config = dict(
    num_hidden_layers=24,
    norm_eps=1e-05,
    positions='rope',
    rope_fraction=1.0,
    extras=['capped logits'],
    init='uniform',
    init_std_o=0.00391,
    beta1=0.9,
    weight_decay=0.16,
    schedule='cos',
)
MLP neurons of a small language model. Each row is named by its layer, matrix (gate and up: input weights) and neuron, and shows model dimensions 0-127. Each number is 128 + 32 x the weight over its row's rms, rounded and kept within 0 to 255. A neuron's up and down rows have the sign that makes its largest values positive.
Before each neuron's rows, "fires on" lists the tokens most often at its 100 highest values on Wikipedia text that the model never trained on.

fires on: "ing", "\n", "ac", " with"
L10.gate108 [133 120 122 120  87  85 150 143  91 126 138 130 133 119 132 127 137 103  83 131 117 105 201 133  97 109 123 143 174  54  90 101  52  69 208 127  97 117 127 130 115 167 100 103 123  94 153 114 139 133 106 130 103  76 157 168  96 162  73 140  68 201 129 189 157  90 100  93 108 113  86 108 141  91 142 154  96 102 157  84 132 187 109 101 110  60 215 144 150 162 120 126 124 162 137 155 112  79 156 159 133 106  21 115  95 137 126 189 124 178  84  65 106 162 114  78 142 119 171 125 153 115 176 122 120 189 109 113]
L10.up108 [ 77 139  95 103 143 181 112 126 118 172  90  40 108 119 185 116 109  88 123 141 158 147 107 140  99 157 157  73 140 106 119 106 152 131  92  94  69 158 157 213 137 157 102 165  99 135 124  38 114 160 168 134 150 123 102 123 119  93 165 133 196  96 119  97 119 125  96 108 172  96  79 157 152 101  89 102  86  93 121 108 154 122  99 130 122  97 146 135 124 109 180 138  99 133 130 148 140 135 139 151 120 142 141  50 139  62 157 132 129 148 144 119  30 132 162 158 121  99 155 162 112 183 110 132  99 162 133 179]

fires on: " He", " he"
L2.gate464 [150  88  78  97 106 189  85 130 122 122 123 106 184 182 111 124  84 104 108 139 134 136 121  95 139  62 132 154 101  78 100 115 141 103 133 140 123 153 158 107 117 122 134 155 170  92 175  80 128 140 115 107 125 147 118 122 162  98 159 135  88  76 123 144 175  84  94  93 171 132  57 150 125 135 145 142  89  91 141 125 139 111 158  37 151 187 142  83  88 152  93 193  91 124  78 109 133 117 142 157 136  73 113 105 121 103 113 137 145 147 176 175 119 108  77 206 139 146 134 159 114  96 162  89 145 110 152 138]
L2.up464 [104 147 169 145 103 159  88 105  99 119 142  75  96 148 129 110 129 147 106 100 135  98 144 134 128 115 167 169  83 153 121 142 118 136  86 179 101  82  92 119  88 136  93 159 161 149 128  50  58 113 117 134 122 171 133 138 127 155 162 154 127 128 116  66 140  73 150 174 134 146 144 154 102 143 106  94 117 160 130 135 159 160 137  86 132 121  42  28 122 125 137 132 127 135 190 187  93 142  86  80  85 144 121 133 101 100 154 107 153 121 123 135  69 113 101  90 111 122 117 162 157 134  32 137 162 172  93 133]

fires on: "o", "ro", "i", "el", "al", "y"
L13.gate89 [139  96 187 109 103 180 185 143 118  97 158 111 110  90 177 104  86  75 134 118 143 120 156 124 154 171  71 143 173  87 124  73 177 132 132 139 127  71 115 121 137 111 115 163 143 109 101  63 161 133 113  93 152 122  98  81  96 106 155  90 138  62 127 106 111 117 114 116 114 149 142  85 153 121 186 165 125 182 153  94  91 165  86  62 120 139 119  80 131 152 145 168 180 119 150 146 126 166 110 152 119 116  81 141 130 110 112 144  92 173  99  98 112 161  62 169 173 143  99 149  79  83 125  40 182 121 153 112]
L13.up89 [151  70 136 153 141 150 144 162 159 146 102 107 207 162 132 149 169  98 174 106 156 110 201 115 121 110 118  89 189 148 150 105  64  90 165 108 117 160 110 142 184 126 136 103 136 137 201  95 203 188  82 135 132  95 125 190  86 124 124 140 119  79 127 192 106 141 101 108  86 145 176  92 149 113 117 116  96 139 141 101 101 122 114 128 136 122 120 164  72 143 150 155 174 125 100 146 145 164 116  78 121 174 102 164  85 179 145 135 123 107 140  94 161 122 151  95 144  76 183 140 188 102 125 128 133 188 108 148]

fires on: " He", " |\n\n", "H", "In", " At", " In"
L3.gate206 [142 168 131 111 136 109 155 122 123 159 136 108 119 107  83 131  84 129 123 122 134  89 122 119 131  91 101 158 161 120 110 115  76 131  96 119 198 119 163  93 124  56 126 187  94 114 143 111 114 107 101 116  99 166 134 154  78 158 112 156 105 139 133 155 176 177 114 109 110 128 132 132  81 129 116 199  77 154 163 151  96 104 144  93  95 178 119 133 166 120  94 220 137 140 111 174  84 133 127  59  70 112 103 135 167 105 179 208 108 168 124 124  95 111 145 100 171 173 119 179  91  89  93  76 198  97 117 137]
L3.up206 [112 105 145 141 156 126 128  86  83 129 192  99 108 114 159 184 168 108 139 112 113  91 197 128 128  96 123 166 183 133 134 140 125  97 156 169 127  78 127 115 129 106 158 149 156 164 138  74  84 134 133  95 134  86 131 124 141 124 196 162 168  85 117  80 159  98 162  94 155 154 140 172 129 169  93 153  89 148 107 161 130 124 139 100 170 133  71 103 121 169 148 110  75 140 116 149 104  45  76 113 143 166  97 143 104 170 111  91 172 139 127 120  93 116 130 232 129 127 120 126 134 137  72 117 141 149 156 142]

fires on: " The", ");", "The", " |", " rele"
L10.gate96 [106 147 110 166 134 133 137 129 136 115 138 149 119 107 145 136 101 149 102  54 146  96  75 153 120  96 143 129  90 124 201 171  91 163 143 123  90 160  53  60 143 121 156 144 120 109 169  60 160 108 128 176 151 188 143  87 137 135 171 134 161 161 165 113 167 170 209 110 152  91 192 120 106 125 119 186 180 165 167  70 154 133 163 134 106 126 126 226 147 115  93 108 186  80 149 114 105  84  92 158 150 200  92  90 146  78 157 129 107 107 111 143 136 140 129  85 104 172  92 116 138  80 155 138 152  98 167 152]
L10.up96 [121 104 113 105  89 109 124 139 107  78 101 143 149 159 126 134 130 124  50 148  86  86  25 157  48 103 139 108  90  76 135 169 190  83  76 135 135 171 114  80 123 200 107 164  89 165 189 109 146 136 113 123 107 156 107 109 119 116  54 124 186 169 142  46 176 101 133 211 157 114 120 144 144 115  97 157 108 120 139 134 151 174 131 160 130 144 146 155 169 195 149  84 103 121  83 111 119 107 153 205 115 117 146  83 130 114 138 116 115 154 142 152 139 138 159 151 151 158 126 154 151  94 156 175 154 140 138 108]

fires on: "ec", "av", "enc", "ic", "ac", "ee"
L16.gate390 [ 87 143 111  79  70 123 106 148 156 114 131 113  64 102 172 126 117  83 141 104 168 160 193 130 108  95 112 142 159 121 187 142 125 111 119 130 164 146 170  83 153 148 110 137  91 151 169 115 162 120  62 151  96  57  86  97 166  80 151 149 160 159 108 178 116  94 141  82 128 122 189 134 125 163 108  93  82  98 128  51  70 152 114 129 120  74 146 110 107 121 103 114 137 106 134 108  69 130 131  86 106 152 100  80 161  79 176 165  94 112 123  75 155 128  91 115 112  96 145 130 143  65 138 115 125 110 126 155]
L16.up390 [128 110 136 168 111 148  91  97 110 162 129 132 172 156  87 110 156 143 105 139 113  75 152 128 163 127 164 116  86 146 127 145 141  56 119 170 160 144 124 138 127 150 165 105 146 150  83 135 129 126  93  89 163  98 124 134 144 125 147 151 107 149 145 142 159 138  32 135  98 141 138 135 105  97 139 117 123 167 186 137 168  92 204 181  67 115  93 132 115 114 121  88 169 136 142 172 169  90 169 125 132  96 118  81 107 156 163 132 127 170 107  89 123 138 111 129 114  83  79 119 105 142 131 136 157 138 208 125]

fires on: "\n", "10", "20", "15", "|"
L8.gate121 [165 159 183 160 128 127 116 165 121 130  66  92 179 138 113 107  99  59 164  93 113 157  96 113 108  64 161  48 132 161 132 169 101 109 106 124 203 152 133 146 162 179  85 168  99 123 155  98  87  91 129 146 141 135  81 181  75 165 131 107  81 130 102 139 105 154  85 166  77 170 127 146 102 144 135  80 162 110 116 147 155 120 104 112 164  83 151 149 167 139 165 103 128 107 115 144 165 145 134  95 146 132 153  64 132 144 175  95  97 110 207 121 174 147  98 101 165 103 148  34 124 123 157  52 167 149  96 132]
L8.up121 [109 109 113 128 133  75 103 159 153 103 112 106 134 129 140 129 146 133 149 122 118 155  64 150 113  96 125 131 158 178 120 128  77  95 118 118 130 119 100 107 177 149 142 121  90 157 137  67  97  78 199 191 113  98  86 143 133 123 188 109 110 108 126  96  67 148 131 124  92 153 133 102 223  82 118  83 133 116  82  76 158 125  97 164 206 132 170 126 160 124 157 122 170 142 109 118 129 211 111 192  80 104 155 121 141 141 130 114 128  56 111  92 113 160 183 101 160 106 190 168 172 149 167 142 131  88  75  56]

fires on: "w", "c", "or", "l", "r", "s"
L17.gate395 [156 114  95 159 149 165 175 196 125 176 145 152 122 122 155 139  83  91 225 122 113 114 120 111 156 122  55 134 163 158 189 129 204 146 158 113 110 119  91 187 118 167 112 124 189  48 105 109  88 168 170 120 100 119  77 110 183 172 156  75 136 123 110 106 106  99 158 115 164 121 143 137 102 140 156 111 109  93 108  80 124 108 165 122 105 144 150  79  79 170 103 123 150  77 179 120 206 141 142 150 159 147  82 162 129 128 155 118  96 122  82  84 115 118 113 174 130  49 103 137 140 113 119  88 174 161  89 116]
L17.up395 [ 73 144 120 127 104 119 113 103 167 162 118  93  69 108 126 168  94 145  73 112 157 201 142 137 117  94  71 127 158 109 100 102 130 108  95 113 177 142 155 104 107 170 164 198 154 117 146 158 154  93 131 139 125  84 113 119 166  83 154 119 169 166 135 154  91 109 108 101 148  63 110 140 122 150 164 153 120 111  91 150  92 147 107 126 121 202 111 136 121  98  73 155 202 137 163 138 137 155 131 168  65 177 109 157 165 154 144 112 163 133  95  99 121 116 112 138  47  77 124 116 119  69 162 132 139  49  80 116]

fires on: " includ", "erv", " serv", "clud"
L3.gate83 [125 105  92 177 175 139  81 111 158 133 105 114 166 169 114 157  96 199 151 114 122 107 172 166 171 126 106 103 150 126  98  96  67 105 109 108 144 164 125 102 122 143  37 206 175 177 158 100 140 178 132 106 143 157 163 119 126 131 120 141  96 129  84 107 184 144 148  87  96  95 106 125 110 194 115 169 114 100 173 139 110  88 145 117 144 175 112 141 154 113 109 180 147 138  53 177 119 144 166 130 102 152  71 111 117  93 149 175  99 136 130 185 125 123 146 138  94 109 108 130  49 101 172 131 111 137 146 142]
L3.up83 [156 109 108 182 189 117 133 102 162 145  78 117 151 189  89 138  96 158 148 124 127 116 168 159 173  77 110 137 140 115 138 110  79  75  95 113 126 158 126 112 126 162  59 209 128 176 168 124 152 145 141  94 165 139 129 149 156 155 125 135  89 126 126 119 135 132 188  86 151 135 119 114 141 168  78 176 101 128 149 141 110 103 146  89 145 182 115 128 146  56 103 188 130 150  96 148 110 133 112 134 109 147 104 122 162  72 127 170 116 171 143 183 128 145 123 156  73  94 130 123 104  54 168  70 144 136 155 135]

fires on: "age", "ain", "ed", "ly"
L8.gate441 [149 121 129  70 110  55 143 123 188 112  71 116 151  84 135 126 169 153 126 114  92 100 145 142 116 138 103 178 137  97 120 119 131 146  75 165 136 153 100 125 164 174 155 192  92 118 188 166 164 109 175 120 116 114 120  87 128  41 188 142 193 121  98 144 121 118 170 205  98 129 159 119 147 115 126 171 129 132 162 116 120 179  87 137 142  86 140 157 173 140  82 112 115  85  75  71 152 152 172 138 130  95 122 124 175 110 202 116 141  48 132 157 116 129 104 126 169 156 136 139 125 145 100 151 143 176 106  96]
L8.up441 [136 208 140 108 134 192 148 136 125  75 132 171 109 108 108 158  91 107 106 103  95 150 171 115  87 121 112  86 167 139 128 169 135  27 109 154 138 112 112  97 183 136 106 129 171 144  94 107 123 108  97 127 175 135 167 129 146 151 167 113  84 161 145 162 119 172 117 148 192 102 135  81  77 135 137  59 125  99 118 138 112 144 125 131 133 118 149 119 167 131 101  92 154 121 125 143 104  95  85 155 136 129 154 201 113 102 146 143 143 137  77  86  53  95 135 174 146 124 101 197  71 141 163  92 159 149 152 151]

fires on: "st", "ion", "ity", "ord", "her", "ing"
L15.gate503 [165 122 124 108 116 180 142  43 165  80 166  89 130 115 136 165 113 126 189 194 148 145 124  82 126 126  93 203 163 119 218 115 100 107 120  99 145 103 159 139 158 158  99 122  26  72 143 114 138  97 117 149 144 120 132 204 160 153 116 111  88 135 155  95  83 111 119  91  92 103 135 152 134  99 126 132  82 129 161 112 115  95 120 111 186 101 113  73 163  91 133 154 130  90 161 124 135 145 177 102 147 127 111 154 113 119 140 122  75 157 124 144 124 169  59 117 198 100 158 160 151 141 112  58 163 186 123  94]
L15.up503 [155 197 101 127 139 172 107  90 154 120 141 140 112 117 105 113 116 114 128 187 107 110  97 100 172 141 133 128 134  78 130  81  92 106 175 130 120 140 182 158  95 178 111 140  93 150 107 115 115  91 152 160 162  75  87 162  90 175 160 118  64  96 148 122 132 122 110  61 115 113  54 171  75 130 142 106 154 146 104 124 114 136  97 130 158 106 102 108 159  54 125 153 125 108 134 136 141 163 231 169 149 160 154  90 144 128 143 127 168  92 106 160 132 119 141 190 144  52 117 185 113 191  80 115 114 124 176  79]

fires on: "ue", "age", "ver", "ill", "ain"
L9.gate258 [129 145 131  81 115 158 172  94 152  94 108 131 142 120 185 156 172 152 129 149 113 103 143 141 115 155 149 121  68  62 102 127 137  86 139 159 162 169 113  83 145 178 170 148 136  92 141  67 107 188  98 137 157  98  91 149 124 125 118 146 157 140 130 151 156  86 165 160 153 143 107 112 165 148  39  91 102  88 144 106 120 143 196 172 144 102  82  50 164 164 121 111 186 111 139  37 138 144 133 140 155  84 122 161 144 134 111 154  78 134 112 145 119 113  85 121 128 126 161 202 126 156 109 208 133 184  91 116]
L9.up258 [148 174 202 138 118 148 156 166 223 117 161  69 126 134 117  64 111 163 123 143 112 127 150 114 129 140 120  82 143 100 171 168 109 128  87  96 144 142 132 126 170 152 164 146 148 126 175  76 149 151  86  58  92 108 159  65 136 185 128  94 127 149 147 152  97 143 110 186 167  89 124  98 137 118 105 139 162 114  38  86 156 141 148 202 122 151 144  87 145 105 113 125  90 142 151 136 144 156 172  74 175 131 178 113 131  65 163 128 163  62 123 162  87 161 179 114 104 110 112 134 134 158  84 114 142  72 171  87]

fires on: " |"
L3.gate287 [ 98  92  99 141 123 114 138  77 129 117  83  95 103  91 136  77 148  71 143 118 171 171 156 209 148 148 105 122 136 111 134 150 110  97 159 162 149 171 114 137 139 156 106 113  51 146 175 153  84 115 108 204 135 163 123  88 151 143 104 103 135 128 133 146 124  75 112 139 155  99 124 177 158 122 120 158 151 105 164 128 129 104  81 110  54 136 122  94 168 150  91 105 158 122 166 137 132 171 133 136 140 149 152 125 179  63 178 120 139 140  66 123 151 178 108  83  94 120 153  85 152 181  99 100 134 148 163 133]
L3.up287 [ 78 175 158 140 130 125 153 149 141  88  89  83 171  83 181 146 131 110 142  90 141 125 140 145 151  99 147 112  48 137  82  98 100 114  81 138 155  94  88 178  70 125 138 133  81  77 127  99 111 121  94 131  69 156  65 114 110 123  89 116 117 128 119 135 138 147  96  76 161 117  78 142 130 194 143 144 166 126 180 172 111 144 116 117 145 118 110  68 110 106 146  86 122 118 150 148  80 125 154 103 157 176 193 148 114 114 129 150 106 113 127 134  36 129 165  93 175 106 129 187 137 111 103 131 143 130 195  76]

fires on: " The", "The"
L2.gate344 [ 27 184 120 136  80 124  83 146 135 114 107 121 131  72 170 107 132 131  73 139 219  95  72 112  92 132 144 116 135 113 147 115 110 119  91 163  92 110  82  80 122 121 162  73  92 126 136  99 169 168 138 166 113 120 102 114  96  80 130 149 196 178 163  94 142 125 202 167 140 110 134 121 142 107 100 154 136 156 136  83 134 164 122 160  44 155 112 166 120 131 170 105 138 117 110 173 164 179 192 145 118 122 151 112 179 114 128 174 144  95  70  99 159 142 132 101 137 133 115 163 167 167 156 226 104 115 120 107]
L2.up344 [139 110 101 126  87 134 111 141 120  91 116 144 140 155 112  73 120 102  96 137 133 100  71 118  95 122 171 121 124 144 168 161 136  56 123 126  97  87  79  82 114 143 146  78 125 131 135 122  83 152 142 163 112  83 171 106 154 144 108 133 165 125 162 110 147 170 139 178 117 138 195 174  67 145  87 158  99 153 127 122 131 149 201 154  92 115 134 101  87 157 139  68 123 134 122 126 173 188 127 130 128 123 100 146 150 156 146 128 156 160 154 124 134 159 175 117 152  95 144 119 143 127 143 145 181  74  77 117]

fires on: "ed", "ot", "ro", "em", "ost", "os"
L15.gate160 [176  93 138 110 119 134 208 126  68 132 108 158  99 108 126 113 128 147 122  94 116  84 161 163 195 150 152  98 145 142 165  82 173 126 168  90 192 120  95  91 133 154 185 142  59 193 204 109 156 143  83 147 135 158 154 150  97 102 114 137 200 157 113  71  84 105 117 141 165 106 150  97 126 153  62 138  91 143 143  78 156 126  89 139 100 137 139 108 147 117 140 135 190 139 123 171  86  99 112 158 125  74 149 125 109 143 123 134 145 147 135 107  86 167  95 116 152 102  95 165 158 159 167 101 133 162 113 109]
L15.up160 [100  89 158  78 202 182 128  96 153 134 139 139 171 122 153 107 109 142 177  96  85 150  63 133  78  50 126  88 203 158 120 125 134 112 130 136 161 134 133 105 111 112 141 135 144 143  85 133 100  95 120 161 111 219 160 117 150  90 187 107 143  96 161  94 110 103 122 156  99 142 127 132  91  96  78 143  62 115 105 140  92 137 136 149 131  97 121 145  77 186 163  83 148 126 103 155 141 183  86  83  98 179 153  64 152 141 194  89 157 131 143 102  52 159 120 110 130 118 101 112 102 129 164 148 130  84 166 130]

fires on: "ated", ")", "ld", "wn", "bum"
L3.gate191 [104 255  72 227 119 169 139 133 105 128 157 102 115 139 169 150 111 131 120 137 131 130 109 144 180 105  71 118 173 160 157 151  94 143 140 147 110 131 117 153 149  89  93 166 124 143 143 151 142 127 133 153 116  64 136 106 156 229 137 135 151 115 122 110 141 155 152 109  88 141 116 124 103 122 144 132 104  67 136 128 183 129 191 106 121 136  62 145 119  71 130  81 118 149 103 169  63 178 135 200  96 186 117  99 134  90 114 123 156 101 109 126 151 106 154  75 103 142 145 109 213  99 189 117  59 141 147 116]
L3.up191 [130 152 159 150  88 134 150 109  93 114  73 119 147 175 199 165 171 110 143 111 113 145 152 140 161  76  89 171 123 123  93 115 150 131  89 124 100 109 116 156  95 186 147 103 148  87 123 109  65 149  82  77 148  76 147 138 140 143 130 140 125 195 111 141 126 142 104 172  97 107 136 116 124  97 149 133 126 200 142 140 115 118 161  74 151 131 142 139  93 173 146 108 150 142 134 132 145 141  94  77 142 148 155 134 130 178 122 114 157 108 125  85  92 132 161 218  94 158 124 144  69 166 113 136 137 154 158 109]

fires on: " includ", "ss", "gan"
L5.gate137 [142 147 104 145 176 165 130 154 139 143 123 129 189 136 141 153 129 151 136 112  94 141 218 181 186 136 130 118 171  73 130 108 107  90  95 107 133  67 201 125 153 148  90 156 146 132 153  71  82 114 112 109 134 192 163  69 102 180 136 141 158 126 131 104 144 131 140 123 141 139 179  97 100 161 135  83 149 120 158 115  84  80 145 116  97 173 116 142 114 141 135 184 172  90 103  96 157 100 117 148 124 104  49  78 133 108  82 180 176 177  97 149 102 101  67 104 106  90 123 128 126 130 131 126 167 213 126 128]
L5.up137 [137  88 111 165 128 116 188 154 129  79 114 142 189 133 113 128 146 139 135 148 139 117  94 159 133 111  96  99 208  94  99  49  58 131 107 145 187 132 121 146 209 130 115  80 171 140 165 114 118 131 138 148 102 141 138  69 150  91 135 150 122 164 156 155 128 112 186  88 143 122 166  87  65 103 173  91 136 111 202 150 129 132 115 112 121 151 169 136 130 110 135 216 177 142 107  32 115 165 122 104 103  56 161  69 120 154 111  93 142  95 153 136 175 106 126 134  92 140 110 100  95  74 153  90 119 127 165 157]

fires on: "re", "ision", "ide", "ile", " |"
L10.gate72 [ 72  82 165  91  69 131 163 121 127  85 113 121 153 110 168 128 130 154 146 164 144 130 108 141 121 145  82 146 148  95 180 169 144 125 149 143 130 122  72  96 164 109 155 122 114 116 108  86 106 154 118 152 105 198 116  68 156 168  87  61 122 173 120 130 141 119 171 120 101 141 192 144 107 118  92  64 162 104 132  97 100 129  74 134 172 117 158 155 139 142 166 136 163  92 179  96 150 145 130 121 107 146 147  63 154 134 131 155 139 134 127 113 175 112 122 117 158 169 149  77 156 145 163 131  93 136  80 101]
L10.up72 [188 153 120 118  77 101 104 135 151 108 152 170 179 168  81 125 155 149 132 144 134  98 147 158 129 182 162 167 120 100  79 151  85 149 196 180 104 141  90 116 170 155 125  62 135 161 121 144 137 146 148 146 136 173 109  69 133 207 108 121 154 139 121 137 158 110  85 140 168 131 187 123  96 131  96 125 165 130 125  99 127 171  68 127 138 124 108 190 179 116 144 122 101  94 195 117 161 143 202 140 100 185 181  87  92 161 147 153 152 134  95  94  97 137 138  98 142 157 107  72 130 151 176 135 163  97 135  80]

fires on: "le", "k", "l", "ff", "w", "r"
L16.gate155 [ 88 137 136 137 129 158 134 126  53 162 131 131 104 107 130 158 122 112 158 164 107 117 115 164 134  67 154 187 127  96 164  80 164 153 155 143 131  68 110 140 145 105 104 162  99 114  60 117 107 155 166 131  99 166  92 120 117 162 176  89 143 158 156 140  64 118 104 155 156 162 141 116 166 151 112 210  80 130 141 114  74 133  97 153 128 150 134  80  60 119 101 136 122 111 125 140 179 102 125 133 122 117 152 112 143 122 142  91  49 154  94 138 149 148 119 186 152  87 118 162  69  70 156 103 147 146  95 115]
L16.up155 [ 99 124  79 175 144 115 126 154 162 184 107 171  85 121 136 140 176  46 112 115 154 160  71 144 119 100 135 182 162 110 176  99 167 124 147 219 116 120 132 163 107 106  55 184 147 130 150 168 128 159 147 119 123 166 107  94 185 169  98 140 135 142 133 112 126 166  81 106 153 141 147 131  78 148 103 150  75 149 121  79 181  98 115 158 118 134 117 132 123 145 106 164 123 118 151 124 161  73 129 108 140 114  92 151 103 138 110 114  81 118 131  82 119 116  72  83 129  86  81 144 116  90 158 129  87 143  46 123]

fires on: " co", " ad", " Le", " October", "ro", "A"
L9.gate25 [ 57  36 134  99 192 120 151  73 175  82 136 127 109 166 150 168 143 108 155 117  40 138 135 158 132 129 166 153 104 135  99  73 181  89 153  74 121 120 114 107 104 164 140  94 165  96 169 138 144 107 148 144 189 147 169 117 104 147 148 102 153 112  81 174 124 108 112 124 114 136 152 122 148 130 115 146  96 163  97  96  85 164 185 191  82 131 180  72 133 115 131 134 141 213 135 138 123 121 190 137 180 105 127 150  70 118 100  97 130 162 117  93 100 144 138 113 138  90  93 102 130 116 127  54 155  52 144 161]
L9.up25 [126 147 156 117 112 144 186 138  68 129 121 135 153 189  93 124 141 122 117  98 109 128 164 163 176 138  67 161 132 148 139 146  85  94  46 117 127 125  75 213  78 121  81 157 131  86 126 157 133 141 102 143 150 149 119 128 109  87 119  90 115 125 147 133 150 141 143 124 147  97 163 124 128  98 123 183 159 196 116 109  87 120 134 154  49 192 121  84  98 178  92 178  97  85 141 126 138 161 166 146 182 133  64 168 158 107 162 184 100 101 137 104 115 112 170 145 141 144 110 123 168  71 105 152 174 183 155 132]

fires on: "ab", "he", "ch", "09", "ion", "st"
L17.gate246 [141 111 105 102 145 149 134  54 157  82 125  82  83 131 172 127 149  68 138 164  99 113 154 120 109 171 103 117 134 124 159  75 177 142 133 147 119  38 141 126 168 136  92  81 142 147 129 143 155 140  94 146 135 185 131 152 119  98  95 135  97 152 142 168 129 147 191 131 112  60 189 208 126 102  73 130 157 133 133 122 118 132 155 102 161 104  90  63 149 107 130 145 163 150 137 147 113 163 107  56 130 118 123 110 159 157 106  90 148 174 135 143 145 161  48 118 151 113 167  89 202  98 149  62 126 189 105 170]
L17.up246 [ 81 177 110 103 131 131 115  68 154 111  75  69 126 135 180  92 167 141 130 124 144  73  69 137 148 192 146 114 145 134 113  98 176 153 180 122 104 101  78 147 172 165 103  82 118 180 108 176 119 141 141 161 167 164 153 136  85 103 136 152 140  77 117 144 100 162 119 103 131  75 144 160 122 167 130 141 124 171  83 160 156 163  93 115 114 124 114 117 137 108 133  95  85  82 155 141 105 135 165 132  96 133 116  89  88 114 158 129  97 148 126 113  71 125 105 168 145 152 156  63 100 136 133 134 141 117 187 109]

fires on: " |", "\n"
L9.gate172 [132 130  59 147 120  84 141 124 109 126 120 127 114 181 139 128 179 120 180 133 121 153  83 143 151 117 136 134 138 126 145  79  86  79 139  96  76 146 154 165  99 152  94 103 125 101 135  97  69  86 142 108 214 125 130 160 150 137  97  94  79 127 110 145  85  86  32 109 127 117 165  98 169 140 164 127 190 119 168 107 165  90 111 123 112 103 201 135 139 154 131  40 118 162  87 121 120 154 112 138 169 114  89 199 109  93 145 106 125 139 183  91 123 119 121 104 163  73 154  92 148 151 110  63 181 119 135 114]
L9.up172 [126 131 111 101  95 141  83 101 163 144 140  96 105 131 145 117  84 148 159 115 133 160  86  94 141 121 126  72 166 161  98 161 122  98  51 147 185 104 106 153 122  98 200 148  50 133  86  98 113 149 169 138 102 122 136 102 170  32 160  77 157 111 119  57 105  99 126  72 116 133 109 139 127 159 151 120 106 119 154 195 164 123 147 106 201 172 210 104 133 111 186 132 145 125 114 141 126 136 138  88  99 165 168 124 184 177 175 164 118  81 125 179  87 132 177  90 140 112 162 148 156 183 121 152 145 137 134  78]

fires on: " The", " season", " first", "The"
L2.gate244 [118 159 134 128  65 108 133 174 149  95 114 140 140  86 140 102 137  86 152 114 199 112  30 154 146  91 164 145 108 136 156 148 131 142  81 152  64 109  48 124 141 136 125  78  67 137 162 130 172 126 182 156  97 123 115 110 124 116  95  81 135 152 112 125 132 123 156 157 114 185 154 191 139 121 103 166 160 125 117 132 153 139 128 160  86 116 141 163 135 128 165  80 137 101 180 138 156 187 170 165 103 172 146  78 174 148 120 157 135  89 149 129 129 168 145 116 146 132 167 158 176 157 146 155 119 115 127 112]
L2.up244 [ 78 148 183 146 121 130 145 154 135 104 156 154 120 123 155 104 151 101 126 188 185 140  72 149 140 106 178 102 105 115 109 156 130 129  90 148  75 125  75  82 127  73 111  81 119 129 150 171 107 163 156 149 120 118 157  89 138 125  91 117 124 137 116 152 173 110 137 160 125 151 148 141  74 155 127 152 166 155 151 135 178 123 148 126  72  59 126 136 154 163 176  82 139 109 144 137 155 145 110 151 107 168 146  86 137 131 135 172 132  97 164 119 109 169 136 138 173 142 148 109 190 118 154 164 104 109 168 106]

fires on: "re", "ro", "vel", "i", "os", "19"
L18.gate78 [170  71 148  99 106 131 121 135 122 152 181 130  62 144 147 128 103  48  97 147  80 111 163 139 150 188 124 112 153 106 141 105 190  96 120 126 119 122 111  93 141 126 142  77 128 109 135 132 154 119  77 101 124 112  32 121 169 168 149  98 103 130  83 121 127 185 169 148 155 159 164 134 112 172 151 109  92 123 153  91 119 121  90  92 179  88 135 125 104 110  93 127 190 107 127 188  95 161 120 180  91  96 170 160 121 107 103 175 138 169  84 120  91 182 102 194 138 187  95 104 163  89 173 118 169 130 128 119]
L18.up78 [111  97 171 112 200 171 106 144 116  52 146 185 133 142  71  65 118 155 159 103  98 136 138 192  96  92 168 141 115 115  89 144 163 140 206  84 102  86 117 134 112  87 162 139 110 136 112 121 159 118 127 140 117 163 137 117 107 121  87  56 146  91 172 112 117 122 166 172 172 176 170  74 172 138 124 144 116  91 117  81  84 156  64 161 158 178 108 149 112 135 153 115 138 156 143  89 115 123 123  71 140 117 162 112 136 123 136 121 155  68 137 153 150 122  89 131 178 123 107  94 160 114 201 118 193 175 146 126]

fires on: "ine", "ond", "\n", "S"
L3.gate399 [152  93  88 228 198 105 196 171 112 115 230 171 164 165  87 138 133 124 139 126  97 117 109 138 141 104 107 144 120  93 119 110 105 158 205 104  44 134 152 155 112  50 123 114 161  92 116 156 132  82 161 159 147 127 144 126  95 154 106  94  97 109 158 111 118 135 119 132 145 124 174 112  86 112 148 150 117  64 175  97 181 122 174 116 117 149 131 140 129 112 102 120 133 135 134 113 146  54 139  99 147  60 120 113  80 134 137 149 138 152 132 151 141 125  94 149 149 108 112 145 170 122 149 106 154 139 121 125]
L3.up399 [115  56 126  44 148 124 133  78 177 124  74  95 164 114 120 106 103 165 122 131 145 163  50  97 106 118  59 146  56 122 113 152 143  95  93 115 163 179 145  61 147 129 149 131 127 132 133 135 133 113  83  51 115 172 123 152  94  98 128 107 100  96 110 111  91 152 144 133 120 156 184  91  95 113 104 166 122 127  79 183 119 124 122 148 160 132 225 150 137  67 155 152  68  89 131 164 128 134 139  82 130  78 134 102 110  88 144 141 120  97 132 130 117 122 166  18 131 112 119 107 146  96 130 128 151  89 162 124]